MLP neurons of a small language model. Each row is named by its layer, matrix (gate and up: input weights) and neuron, and shows model dimensions 112-175. Each number is 200 + 20 x the weight over its row's rms, rounded and kept within 0 to 999. A neuron's up and down rows have the sign that makes its largest values positive.
After each neuron's rows, "fires after" lists the tokens most often just before its 100 highest values on Wikipedia text that the model never trained on.

L3.gate294,222,228,194,208,211,206,192,174,185,216,190,232,177,261,221,230,230,183,174,200,186,210,205,204,167,229,199,217,225,171,244,187,207,205,169,202,184,188,171,186,236,236,191,152,203,198,227,214,193,203,183,171,177,197,242,191,181,245,203,204,194,215,169,200
L3.up294,183,203,188,193,198,196,183,155,196,183,223,178,180,247,233,230,232,182,171,214,197,221,231,201,194,218,190,199,192,192,224,168,182,211,188,184,185,209,214,186,214,210,183,181,195,200,187,193,145,221,172,183,186,179,220,191,168,200,221,193,207,184,158,202
fires after: "\n\n"

L3.gate378,171,210,192,215,190,232,193,173,236,221,204,182,207,215,184,231,192,204,185,222,227,208,191,204,215,193,158,230,185,190,211,193,183,197,204,221,236,202,206,208,174,180,200,217,223,190,186,235,192,185,221,176,193,222,175,176,244,178,183,227,173,200,216,190
L3.up378,167,226,181,222,171,222,226,230,237,212,221,168,198,216,188,197,191,210,180,213,198,170,232,215,191,200,171,193,226,207,182,206,170,239,213,193,209,238,205,190,192,182,183,208,195,209,209,209,183,158,182,167,227,196,202,173,222,237,239,212,190,210,210,193
fires after: " the", " and", "S"

L3.gate236,213,217,217,210,176,190,239,234,220,231,232,206,184,196,210,204,194,212,206,190,203,177,218,197,205,219,186,234,191,220,200,204,213,200,188,214,185,222,194,223,214,228,161,207,167,201,209,217,163,189,244,211,211,206,193,150,165,225,174,203,215,189,176,199
L3.up236,218,217,222,212,171,194,216,212,192,196,208,217,197,186,233,193,193,198,224,209,205,181,177,198,202,212,186,217,187,193,195,214,219,208,198,197,186,201,199,219,216,194,181,200,177,200,200,198,187,182,201,218,206,211,189,171,167,191,203,223,203,208,184,159
fires after: " —", "  ", " 0", "-"

L3.gate312,229,203,202,213,196,212,190,172,196,202,198,225,177,194,174,210,203,173,188,201,183,158,217,174,183,202,187,222,214,186,193,215,174,231,193,200,196,239,186,186,237,212,189,204,151,188,169,209,197,174,207,200,184,209,204,183,183,181,207,197,190,212,208,225
L3.up312,189,210,181,207,180,204,224,183,210,211,210,213,190,215,198,223,249,189,186,185,184,199,221,200,199,211,188,217,187,168,183,187,213,214,198,198,207,198,216,201,194,185,170,212,160,173,198,180,205,210,206,197,173,148,193,197,192,194,200,178,178,199,170,200
fires after: "\n\n"

L3.gate186,197,208,230,176,206,216,213,195,178,200,237,190,213,170,196,207,203,232,187,216,209,184,208,208,197,175,210,202,172,186,220,203,241,234,197,207,210,192,160,165,233,219,178,219,230,206,205,239,174,199,171,183,162,184,199,179,178,185,158,216,206,188,196,219
L3.up186,202,222,195,197,184,221,242,203,192,194,232,232,176,192,187,204,196,222,204,231,178,180,225,199,183,205,210,197,205,215,209,207,186,223,192,168,200,200,203,239,182,232,161,228,229,169,169,206,139,199,219,195,210,189,204,203,248,196,206,188,209,209,172,211
fires after: "=", " ="

L3.gate564,165,199,185,179,231,186,215,175,177,234,195,162,195,197,258,206,196,148,174,222,200,198,216,210,217,234,199,224,241,182,218,177,205,217,188,183,213,196,191,210,167,193,244,189,193,192,231,196,233,202,167,166,240,194,204,244,163,235,226,172,213,202,215,202
L3.up564,186,194,214,189,236,178,193,182,229,204,177,220,217,168,190,195,180,193,187,201,187,179,193,192,220,221,172,195,226,228,227,233,191,210,189,200,210,206,180,230,191,224,223,214,201,195,212,180,202,182,192,248,188,194,198,178,169,208,180,181,205,158,170,182
fires after: "\n\n"

L3.gate219,220,198,196,218,206,216,199,204,239,212,188,207,199,193,203,203,218,221,196,180,195,230,197,211,201,186,189,201,171,184,225,195,182,149,201,189,192,218,194,213,201,194,225,178,203,222,232,241,221,188,221,172,195,223,196,182,159,185,170,213,167,161,166,185
L3.up219,225,199,268,190,198,219,221,193,197,201,171,171,182,196,183,169,178,192,202,176,192,219,153,190,177,186,212,205,196,199,224,215,213,208,189,235,189,218,201,220,195,189,180,215,207,193,197,192,168,227,223,227,187,196,184,217,176,169,193,201,212,194,187,204
fires after: "-", " un"

L3.gate505,181,196,212,181,211,172,197,213,239,221,204,171,208,158,210,168,199,197,172,224,235,206,217,172,193,207,200,218,172,197,242,231,196,197,197,184,205,213,160,202,169,248,171,221,214,168,209,191,190,212,205,207,216,167,199,205,177,180,200,208,218,154,197,160
L3.up505,200,165,221,196,205,191,186,173,165,206,189,215,215,188,209,228,213,198,194,195,227,231,203,187,190,175,210,238,203,214,204,204,202,219,184,201,200,153,195,215,214,211,214,230,164,193,207,181,215,219,210,225,195,218,228,210,161,225,165,218,191,196,197,181
fires after: "|"

L3.gate198,217,213,179,247,194,208,162,200,194,218,192,225,176,218,198,191,245,213,212,192,182,227,199,190,215,220,165,200,177,199,257,185,191,185,222,207,242,163,182,180,196,206,184,216,157,156,195,221,191,223,214,212,200,212,185,215,202,217,214,198,189,202,200,229
L3.up198,202,182,191,218,241,198,182,192,168,173,181,214,189,223,197,175,227,198,217,222,190,203,197,176,190,214,165,218,224,197,225,183,190,201,214,202,191,206,178,153,211,236,197,218,168,161,202,231,189,227,221,223,168,209,208,204,187,174,210,210,151,202,194,210
fires after: "\n\n"

L3.gate486,200,234,190,195,202,153,186,180,194,169,180,193,198,205,180,212,197,225,219,197,210,219,197,192,198,207,189,199,198,162,217,211,185,243,179,171,181,211,203,188,175,202,167,209,208,192,180,242,186,182,211,200,201,198,215,195,211,230,194,217,178,177,180,201
L3.up486,205,234,240,194,223,168,192,178,193,205,177,191,194,226,205,202,203,228,201,199,219,166,180,199,191,221,191,211,250,198,217,169,220,206,251,221,208,224,192,247,210,186,223,242,234,209,177,217,184,201,173,154,190,208,198,183,191,212,208,224,206,193,166,157
fires after: "\n\n"

L3.gate653,227,213,197,221,183,228,215,188,177,190,238,251,216,212,217,210,195,213,195,182,229,188,192,211,209,201,181,181,222,231,197,221,181,221,165,198,207,188,213,203,183,209,163,194,192,195,237,187,190,210,215,242,211,196,219,186,174,214,227,216,201,185,197,187
L3.up653,188,203,193,227,197,221,169,220,157,165,189,183,217,190,214,202,212,184,241,221,199,204,219,195,218,210,202,181,174,175,204,225,209,184,224,198,171,211,185,215,193,187,200,228,208,210,219,213,208,187,204,207,192,182,195,214,188,259,192,170,219,180,184,209
fires after: "-"

L3.gate214,237,205,191,202,217,188,179,172,219,210,194,194,187,214,168,232,200,187,211,192,176,228,226,200,193,192,158,214,227,168,213,191,205,224,151,226,220,198,194,202,213,262,197,193,205,194,185,211,208,178,190,206,180,164,231,201,198,229,222,202,176,186,198,189
L3.up214,182,178,148,201,190,178,211,174,177,212,196,225,229,218,181,180,224,204,192,207,189,226,171,193,184,175,182,259,234,170,215,195,181,216,179,207,215,216,201,215,154,186,207,203,188,216,232,208,177,194,191,209,192,212,202,215,209,208,201,223,203,183,175,200
fires after: "\n\n"

L3.gate435,194,223,176,203,204,240,185,204,239,181,207,210,236,189,180,187,169,172,214,186,192,194,197,220,201,224,165,229,168,189,239,171,215,167,174,217,232,215,194,214,227,189,217,203,224,239,182,199,157,213,227,197,202,206,186,183,204,189,219,186,193,200,199,185
L3.up435,213,185,210,171,165,181,216,179,194,210,220,234,185,168,207,200,239,198,207,187,207,199,203,198,201,217,157,189,209,200,176,176,203,194,186,191,225,181,199,224,192,192,204,222,180,241,236,193,198,165,171,217,213,195,226,211,204,162,207,184,233,201,164,184
fires after: " L", "L", " ENG", ".", " D", "-"

L3.gate309,204,202,195,209,202,195,207,180,196,217,180,216,202,189,183,206,225,206,174,198,202,182,207,195,171,183,192,224,221,205,162,207,196,202,205,218,211,223,222,182,193,241,227,177,250,204,197,180,205,231,226,200,183,176,207,220,149,200,238,171,231,187,178,159
L3.up309,195,200,217,203,195,183,188,180,223,195,210,224,192,201,247,207,220,220,228,201,221,202,233,207,228,205,186,228,194,223,227,198,219,179,200,171,185,232,226,222,230,194,194,188,218,226,223,217,193,189,186,226,187,203,221,219,208,198,188,206,192,218,171,235
fires after: "-", "|"

L3.gate533,223,194,200,217,185,223,195,195,185,206,217,185,192,196,205,199,209,205,192,173,186,220,191,174,189,197,210,193,187,169,210,175,239,213,215,208,180,220,208,197,254,201,197,204,180,174,176,234,213,176,199,191,213,176,210,169,207,205,192,226,167,186,204,201
L3.up533,203,159,230,174,220,213,249,193,205,198,195,202,210,213,193,227,238,183,196,189,205,187,209,263,172,241,226,238,220,191,237,229,203,214,166,217,222,193,197,212,199,168,168,211,187,197,211,194,197,233,199,174,181,207,207,184,200,179,191,194,190,199,203,230
fires after: "'", "s", "."

L3.gate106,202,236,191,221,200,156,167,190,195,215,211,190,208,181,195,176,201,217,203,184,199,228,189,224,228,212,188,191,192,160,192,205,216,187,207,156,185,222,191,208,216,191,206,221,196,227,204,213,231,206,235,216,153,209,206,181,191,178,231,209,217,203,211,205
L3.up106,221,217,173,202,234,171,215,207,246,185,220,190,192,192,198,208,191,209,198,203,228,232,214,189,217,225,253,180,198,176,193,205,212,214,199,214,223,219,190,206,192,189,236,185,153,179,207,195,191,195,204,206,230,180,159,176,181,200,224,213,214,204,181,212
fires after: ".", "\"", "'"

L3.gate620,216,169,227,223,200,253,178,179,196,202,161,242,222,163,221,195,207,180,203,208,186,173,194,223,182,170,170,205,203,200,221,223,210,176,153,199,211,196,206,182,215,220,181,234,203,193,165,227,225,232,209,197,204,200,222,230,187,176,164,189,174,196,182,223
L3.up620,209,193,177,154,196,157,211,214,185,232,186,187,218,208,185,179,211,196,160,188,203,190,188,203,208,200,232,222,166,209,200,182,183,218,225,234,189,208,172,207,177,202,203,227,213,228,183,166,250,204,157,204,183,195,200,184,189,234,170,222,230,164,203,211
fires after: " |", ";"

L3.gate183,211,215,141,180,243,195,203,227,174,185,209,209,211,199,229,195,201,211,220,209,184,203,191,194,204,208,243,196,185,204,186,198,199,202,214,158,196,195,201,168,188,172,177,232,190,177,202,189,169,188,199,168,190,206,216,202,237,225,207,227,199,192,194,204
L3.up183,194,175,199,170,201,219,197,222,153,197,190,177,197,177,221,183,154,237,196,191,183,248,188,203,172,204,206,201,189,183,184,192,191,203,208,164,233,190,202,171,188,164,199,215,204,206,178,230,222,180,211,184,218,200,219,195,240,222,191,200,200,189,201,198
fires after: "=", "."

L3.gate47,214,215,215,176,191,176,216,160,185,225,191,241,182,251,203,224,215,232,202,172,208,186,213,179,191,230,179,214,197,163,229,173,195,232,180,177,210,211,210,169,213,179,203,205,204,170,215,198,187,221,179,194,173,184,223,189,193,216,212,199,170,218,191,196
L3.up47,210,210,223,197,192,192,165,184,224,211,207,220,174,250,185,230,242,241,211,198,203,217,190,194,156,201,226,208,185,183,191,155,175,205,228,188,236,203,223,182,197,177,203,220,190,180,186,199,193,218,195,185,199,214,240,210,187,193,199,210,201,204,210,176
fires after: "\n\n"

L3.gate467,175,222,171,193,226,194,180,191,225,233,205,205,182,218,190,205,212,206,189,184,194,206,181,198,191,196,177,198,212,165,238,202,204,177,181,200,201,194,232,185,189,188,203,210,174,190,197,224,172,189,191,174,234,170,211,196,204,188,218,189,176,140,199,227
L3.up467,185,189,180,208,186,234,206,137,187,222,227,211,215,225,221,200,232,204,181,212,188,218,209,221,179,207,189,181,193,179,229,163,173,201,202,211,200,201,204,187,198,216,221,236,186,209,177,213,213,228,205,177,193,179,213,174,176,210,204,214,210,205,203,225
fires after: "\n\n"

L3.gate152,200,188,190,226,157,134,218,238,225,203,199,210,173,200,192,204,219,203,243,192,203,203,239,196,221,206,221,225,151,208,199,217,178,199,186,184,237,239,205,203,178,208,239,184,213,189,176,209,219,216,225,165,207,173,197,198,191,195,160,205,195,208,182,170
L3.up152,202,219,168,228,213,241,192,214,189,182,169,217,216,178,223,188,237,200,203,229,172,229,196,189,206,191,185,197,186,182,200,210,206,228,152,209,194,195,185,209,192,182,206,156,221,193,223,204,171,212,227,194,247,173,220,171,200,170,170,191,220,193,181,160
fires after: "-"

L3.gate588,203,162,189,208,173,191,200,219,206,233,223,231,166,191,215,195,169,195,211,198,181,210,234,189,224,219,153,202,207,202,228,194,195,235,192,184,207,204,201,196,197,206,210,212,196,202,190,181,228,188,205,227,230,196,219,229,190,181,208,187,211,192,203,229
L3.up588,190,181,194,197,189,206,243,196,193,187,197,212,185,236,221,177,228,225,214,225,203,212,172,168,234,189,221,213,224,194,215,199,213,241,177,175,197,217,200,187,223,203,209,229,195,212,219,214,226,188,182,191,231,216,169,212,208,209,196,207,187,189,198,208
fires after: ".", "Me", " Michael", " Ste", " Geo"

L3.gate344,215,212,206,194,210,196,182,183,196,207,208,195,207,227,219,213,222,197,196,230,195,230,191,188,198,209,198,169,195,208,224,197,215,222,196,189,210,236,227,170,205,172,187,200,188,191,208,193,199,171,165,195,189,170,223,194,190,203,224,207,199,184,184,230
L3.up344,213,206,204,227,165,162,197,175,238,206,187,226,151,228,213,196,191,191,189,199,227,209,152,201,223,210,195,223,188,195,219,203,229,185,221,188,197,191,225,152,211,158,208,205,218,177,202,256,211,192,210,190,192,174,236,205,200,201,180,210,231,188,205,201
fires after: "\n\n"

L3.gate671,170,200,201,217,238,180,214,205,239,192,218,214,188,215,208,185,165,177,214,206,192,174,173,187,215,217,179,174,182,203,194,210,208,194,194,188,209,211,205,185,213,184,201,187,208,204,235,220,199,221,195,188,191,198,166,201,191,166,205,193,164,188,197,164
L3.up671,166,184,210,189,218,181,182,214,256,259,171,198,230,208,204,210,194,154,220,234,198,172,191,189,200,171,191,197,186,182,208,225,195,199,227,218,235,177,211,210,183,204,223,192,196,198,242,176,190,194,208,185,173,248,192,220,209,207,226,215,239,210,220,186
fires after: "\n", " Votes", " %", "."

L3.gate26,220,183,217,204,208,167,222,169,197,220,189,191,198,223,186,208,229,204,220,147,197,244,212,184,165,204,197,185,199,179,232,181,205,217,164,194,212,165,202,162,221,191,188,218,190,212,184,218,184,190,197,221,180,201,242,190,172,175,210,203,196,241,191,205
L3.up26,185,210,232,172,198,172,194,172,188,222,188,223,208,249,191,205,217,187,209,158,219,204,215,181,198,223,223,209,233,176,228,159,223,196,193,197,209,224,194,176,220,229,180,218,188,202,170,189,206,204,207,206,218,195,225,225,162,194,204,213,179,198,171,161
fires after: "\n\n"

L3.gate698,202,193,206,201,235,180,204,188,173,183,235,210,181,204,191,232,183,169,169,207,191,230,179,167,193,165,224,224,169,203,223,199,169,192,185,228,202,200,159,177,216,177,204,203,151,212,174,189,184,246,205,201,192,215,195,218,164,240,198,201,202,218,196,207
L3.up698,237,170,176,187,152,202,210,200,214,194,167,168,187,211,195,185,216,228,192,204,202,195,198,211,191,223,215,209,177,177,193,157,173,203,224,197,208,196,162,191,149,203,172,187,215,191,219,231,216,175,202,230,231,208,188,206,237,228,168,195,202,197,209,184
fires after: " U", " A", " T", " B", " D", " R"

L3.gate634,226,155,204,206,204,197,211,213,197,196,227,239,205,177,226,207,231,161,237,180,219,155,186,202,163,188,216,221,184,209,194,179,243,208,180,178,185,190,227,221,196,199,226,190,195,213,179,203,193,227,195,237,201,152,199,186,214,183,193,224,184,235,184,231
L3.up634,210,207,215,205,223,179,224,236,190,203,221,192,194,182,224,182,223,179,210,205,176,186,197,191,224,210,235,187,167,190,198,246,185,168,177,198,202,223,205,191,204,196,178,210,226,172,232,214,187,201,213,236,206,214,178,210,185,214,194,191,212,166,194,191
fires after: "-", "  ", ")", "1", "8"

L3.gate270,207,179,188,206,184,185,244,181,196,227,195,222,211,177,225,182,179,220,186,176,183,208,215,210,179,217,169,220,223,232,204,194,189,211,215,201,197,202,202,201,184,224,211,188,165,210,150,217,236,187,219,197,210,186,195,194,208,198,211,165,224,185,166,213
L3.up270,189,206,202,201,177,208,239,197,167,198,210,232,179,190,217,205,193,202,193,168,176,229,228,208,173,190,209,212,229,215,223,185,224,220,204,227,184,190,219,206,206,248,213,177,196,202,208,209,214,208,207,184,181,189,224,223,206,184,236,162,191,202,167,203
fires after: " on", " (", "born", " born", "On", " On"

L3.gate439,202,216,182,226,184,174,219,209,199,221,176,173,209,190,206,204,147,228,166,202,194,163,220,187,197,252,219,199,214,172,220,211,241,210,209,174,183,176,210,194,197,209,219,208,237,167,235,166,204,230,213,174,174,186,210,162,194,197,165,189,188,211,181,175
L3.up439,199,211,211,206,230,196,231,209,180,210,193,195,206,166,193,197,187,220,181,211,203,177,182,189,156,224,222,199,181,192,213,207,244,195,262,181,190,168,199,200,229,186,158,215,217,192,219,165,194,193,207,149,205,207,218,198,172,209,178,163,220,181,207,210
fires after: "=", " ="

L3.gate684,199,220,224,209,180,210,210,198,240,199,187,206,178,200,206,178,238,194,169,159,156,214,212,200,197,227,212,191,237,180,219,190,209,223,203,194,199,225,198,208,182,214,221,202,213,187,210,215,232,203,226,200,160,196,193,199,178,216,220,205,188,209,211,183
L3.up684,190,201,243,190,191,169,215,182,218,203,207,183,167,207,198,199,226,231,168,171,182,242,205,210,211,200,211,196,221,189,221,192,216,249,191,170,191,217,165,197,177,177,208,197,220,247,219,237,238,172,233,213,178,201,186,176,178,197,215,170,213,197,188,198
fires after: "\n\n"

L3.gate114,204,183,235,225,195,193,182,188,192,234,157,221,193,194,166,196,176,218,195,189,212,186,174,223,194,182,179,170,180,197,245,192,190,202,197,206,185,191,185,240,177,205,234,234,174,174,237,215,173,203,213,172,229,193,195,155,163,243,183,205,229,178,189,224
L3.up114,201,238,210,193,166,190,185,188,198,213,172,210,205,197,180,222,190,182,211,184,180,210,191,172,160,172,190,174,224,201,209,209,222,178,174,196,196,188,215,227,219,223,209,207,230,223,210,216,189,192,207,210,234,218,209,176,187,231,189,248,226,181,205,195
fires after: "\n\n", " also", " and"

L3.gate381,214,191,215,154,197,186,208,201,184,193,207,180,173,219,214,197,194,163,202,201,217,194,211,228,203,198,226,159,195,182,203,186,219,190,197,194,192,157,186,227,215,193,191,199,216,174,181,230,198,244,172,187,179,174,205,202,212,189,211,191,174,213,189,217
L3.up381,189,177,195,191,192,183,221,190,182,186,177,227,181,240,230,211,168,187,192,212,237,186,243,220,161,199,207,201,210,193,225,183,194,198,189,187,174,160,174,189,205,216,185,175,232,203,186,216,156,211,230,227,212,194,254,217,219,199,218,212,206,204,176,168
fires after: "=", " =", " career"

L3.gate550,185,193,173,211,222,217,228,204,204,220,235,176,198,242,158,184,220,172,228,174,197,235,164,217,215,173,210,219,209,209,234,228,157,198,201,225,190,193,222,175,188,244,226,230,219,217,190,194,174,210,202,198,182,209,196,209,215,212,194,221,211,176,205,209
L3.up550,217,187,188,198,184,245,220,197,219,216,195,212,191,203,201,213,206,211,220,214,212,207,212,190,206,188,171,205,224,223,201,215,226,182,172,176,241,209,220,205,195,208,201,184,241,163,214,180,174,231,201,215,155,178,184,169,233,202,202,255,173,187,183,221
fires after: " and", ",", " of", "'"

L3.gate40,184,240,178,202,227,194,219,175,170,188,221,183,165,221,195,215,188,177,204,201,228,193,208,218,213,204,222,169,232,185,187,188,213,201,168,215,192,190,215,231,167,161,226,224,187,188,217,205,182,217,214,193,221,182,183,175,195,227,202,176,214,190,163,176
L3.up40,169,203,151,198,208,212,220,182,191,179,191,195,194,230,181,239,194,168,183,188,188,234,190,243,212,186,181,227,184,184,208,199,221,212,160,207,204,207,208,205,176,186,188,232,198,200,224,176,204,209,235,207,197,216,223,175,202,233,208,229,225,223,199,174
fires after: "-", "|", " 100", " |"

L3.gate650,229,227,222,223,190,180,192,199,175,192,241,201,228,215,209,197,189,225,190,212,194,218,191,167,222,216,206,182,230,208,220,193,188,210,189,218,190,203,206,212,146,190,228,204,185,201,193,185,122,199,249,186,213,188,207,177,195,182,202,192,201,220,184,167
L3.up650,249,171,209,210,197,243,209,188,156,194,208,194,196,218,213,194,211,207,250,176,200,206,196,195,220,225,194,202,234,163,214,197,174,190,218,213,216,215,199,191,224,205,201,238,206,191,179,214,178,238,237,167,186,202,221,223,202,217,199,195,216,206,192,166
fires after: "\n\n"

L3.gate562,186,188,232,215,177,203,169,153,177,195,195,189,193,238,206,190,200,175,208,203,189,195,182,209,177,227,206,206,205,191,220,178,184,220,229,207,224,200,204,185,215,177,195,220,169,188,227,180,195,218,199,175,201,197,179,180,192,222,209,189,177,203,203,191
L3.up562,198,184,219,189,162,200,188,159,179,207,183,185,180,233,190,194,186,193,208,195,216,194,182,208,196,230,230,199,145,160,224,200,200,219,197,198,213,191,217,191,181,167,187,212,202,167,206,201,189,190,184,181,214,189,210,182,187,210,173,188,196,169,194,204
fires after: "\n\n"

L3.gate257,182,202,203,204,188,232,204,191,187,188,223,197,179,282,245,193,199,191,222,195,177,183,216,199,208,200,213,208,175,240,207,175,198,213,213,207,216,169,180,195,194,191,206,227,203,173,196,183,220,190,189,216,207,215,200,216,219,192,182,191,198,211,181,194
L3.up257,195,218,171,189,196,221,215,190,195,216,206,173,193,233,203,177,205,226,241,198,200,184,199,229,210,227,190,213,208,179,214,186,198,222,171,191,193,197,177,199,208,185,219,198,199,191,212,224,204,171,201,207,189,212,232,201,220,229,188,189,184,214,219,188
fires after: "\n\n"

L3.gate525,194,196,181,187,197,168,229,193,174,205,227,215,161,237,198,198,202,177,255,208,163,213,182,223,192,204,213,172,198,202,212,183,166,201,182,182,192,197,220,182,206,202,195,192,204,208,190,214,212,233,192,175,194,232,225,157,173,163,209,205,185,192,188,216
L3.up525,221,215,203,202,211,202,192,191,207,223,222,181,165,197,217,218,199,180,244,189,183,200,187,202,185,197,212,195,228,212,236,168,186,216,207,228,205,197,234,202,230,214,225,194,221,184,220,207,175,180,189,189,182,219,193,160,216,177,216,213,195,167,199,215
fires after: "\n\n"

L3.gate447,204,223,197,229,211,208,178,191,213,229,195,226,181,187,210,198,173,191,149,219,191,192,197,216,206,196,200,181,195,188,248,198,176,243,193,226,197,187,182,191,230,198,191,171,193,192,194,164,194,216,185,207,202,213,202,234,195,201,187,195,201,207,213,240
L3.up447,222,177,215,235,200,184,228,167,212,208,165,216,228,202,205,221,217,199,220,203,199,200,205,164,197,195,220,215,247,212,171,161,199,198,164,194,254,174,199,175,182,196,227,225,186,204,207,189,203,182,179,214,215,202,182,183,202,212,186,206,220,185,185,203
fires after: " A", "A", "T", " O", " B"

L3.gate570,201,190,226,229,227,197,184,165,198,174,193,198,185,186,252,199,159,211,218,199,159,204,217,162,216,215,170,184,187,192,215,225,217,219,178,224,215,225,242,209,209,158,207,212,199,224,228,230,210,225,185,187,216,190,219,173,198,221,192,179,210,188,210,211
L3.up570,140,193,233,219,202,178,191,159,177,212,202,188,197,210,209,203,153,231,182,188,164,222,181,232,204,245,167,175,186,201,215,220,191,171,227,178,167,220,200,219,198,172,186,200,192,191,191,222,243,197,193,209,209,209,193,200,233,193,237,189,187,179,196,222
fires after: "\n\n"

L3.gate259,199,177,211,207,188,188,247,214,183,182,196,189,183,198,232,191,239,153,192,206,213,196,230,238,159,200,193,220,188,191,235,178,198,225,181,197,164,190,208,170,194,200,211,163,218,178,191,175,218,188,175,197,203,200,226,232,199,172,179,224,208,168,197,135
L3.up259,211,221,207,223,180,194,193,190,166,204,214,176,189,197,197,195,216,198,194,211,191,217,206,206,194,225,174,205,186,214,216,198,224,224,204,239,195,158,204,194,188,177,211,200,217,201,196,193,191,173,215,231,187,213,218,229,215,215,193,221,173,165,161,182
fires after: "=", "s", " =", " History"